MLP neurons of a small language model. Each row is named by its layer, matrix (up: input weights) and neuron, and shows model dimensions 32-159. Each number is 500 + 25 x the weight over its row's rms, rounded and kept within 0 to 999. Numbers have three digits each.
Before each neuron's rows, "fires after" lists the tokens most often just before its 100 highest values on Wikipedia text that the model never trained on.

fires after: "9", " d", "born", " l", "ell"
L2.up498:480497461547480551529465502551504524515509548534500492507494518483492489525512487509489512508507459485480511514508467544478519484481476472493469518525437518452521472482506514523494457521517490478464494486485517527514513498520519524504528470515505501511522521488524496507492546497539502470472466527497543518481479513559490509485456470528545556476547483477502521510486488447495493510463

fires after: "0", "6", "2", "8", "1", "3"
L2.up34:509478509518493495508481462496512505563522506470504497518494461493481488529510470472493520513481496500513492477472556524490471481495508530503471495523447449466538505515503534489459514461514482529518509512508502511473487505468479485480536531538481519557495475512519472475522521456505486506494469523460502476470526504447496538494454489546496554500505486514456496508421489497519497508486

fires after: " the", " un", " re", " The", "The"
L2.up29:502497525558514492502526501495533517506492546475495551470462472518495483528526517488479543500519539519481570477490510495475512535532501523462471470476527518481556492532462498517508474530521467504528499489473536486481499519485500430495470459506511496491460493468523498524516513480529493498528511520495506526531486509466518467552553533537472485531515476489498512497523518541518481534479

fires after: " g", " to", " m", ","
L2.up284:546521555511532540504496468458519460480503505500499513464462493519480508502469469501483486487516497428521446481531508497509486455510494505517499470484499517542496474501479485485481539495510512520518534463525509480546489470471493492532523510505474533468495543521504529515507453549468461489475509503522521481467537513533481520510496480486489521524509497532528505488543486424468504468508

fires after: " C", "O", " O", "C", " ter"
L2.up416:447531522523466488488499488524479528505492514494484497490484484546506490476481545476504495510495564479493452508453493555511516484534532454499518521535512490490504548496481470527499508488507468450476491474556526510447530505499505533512505474439552505472521516524525503523465535479525526497502528480518524511504507492490492507487494506496499504553493484538460481497509493507520503495464

fires after: " c", " C", " D", " b", " w", "0"
L2.up409:501462518529493540539473460457512515484465516506514489449503540469512497455507469505522522475523537512511490532505527496484512515515525474477517481484491479492505498521510522501500472507473457502500504512475526499462505503514531457491483485450509518495529563518499480479505512495456464545527468507485456505540486504507525531542529494506524516523482498483489512540555534514513516513522

fires after: " in", "In", "at", " mat", " H", " t"
L2.up146:502508512526529491467537466491467501493450454489497492510527527542488509498497494534507535508496509500482436481501463535521518496492470535500504512542466480511488499490509501515466545519482488520523514487499517493494476548512553537492472566500509501502515439496499474496504527537506502523482499542463475477519494484519498479488472531547477518516485543421494539463493522528529496501480

fires after: "0", " U"
L2.up207:511530493551482488464476515486492501502488504451508517471481512486445548493486490535437495477516553520546520449523465476478502494529435529480492505492469509515550494483494470459503544518473445523475476513523482527520484538483498490468460522508453475500497531480479502533508501492469540517472460489506480468533500561460468487478488522445481509467508525536536495477483513503500537536489

fires after: " L", " C", " R", "ar", " c", "C"
L2.up260:485483477502525499494510491486509476522528463481492501508504530511534529485468461499514499495523472521500506493502473479550502477514484504492486468524488506500517523505471536485461529536471528513456534469487496495489533496495495507509532500505475521500495526543489510517524499531516486478499459496479511441472494496556521502530550550494547486436480506476560497450461490516476517481496

fires after: " |", " m", " l"
L2.up30:540500512468493479480494507469477514539531486490518521512499494472510494477468500501487480478464498530558450504533481511543496539502520510502526420531507512493529488467488477523489500537463522473492522516503498558497530546504473492502500484482510554536479472474468462513527475439505495441486500480510484539530476542497488530523541484478542505509492452511497508556488513486542503484510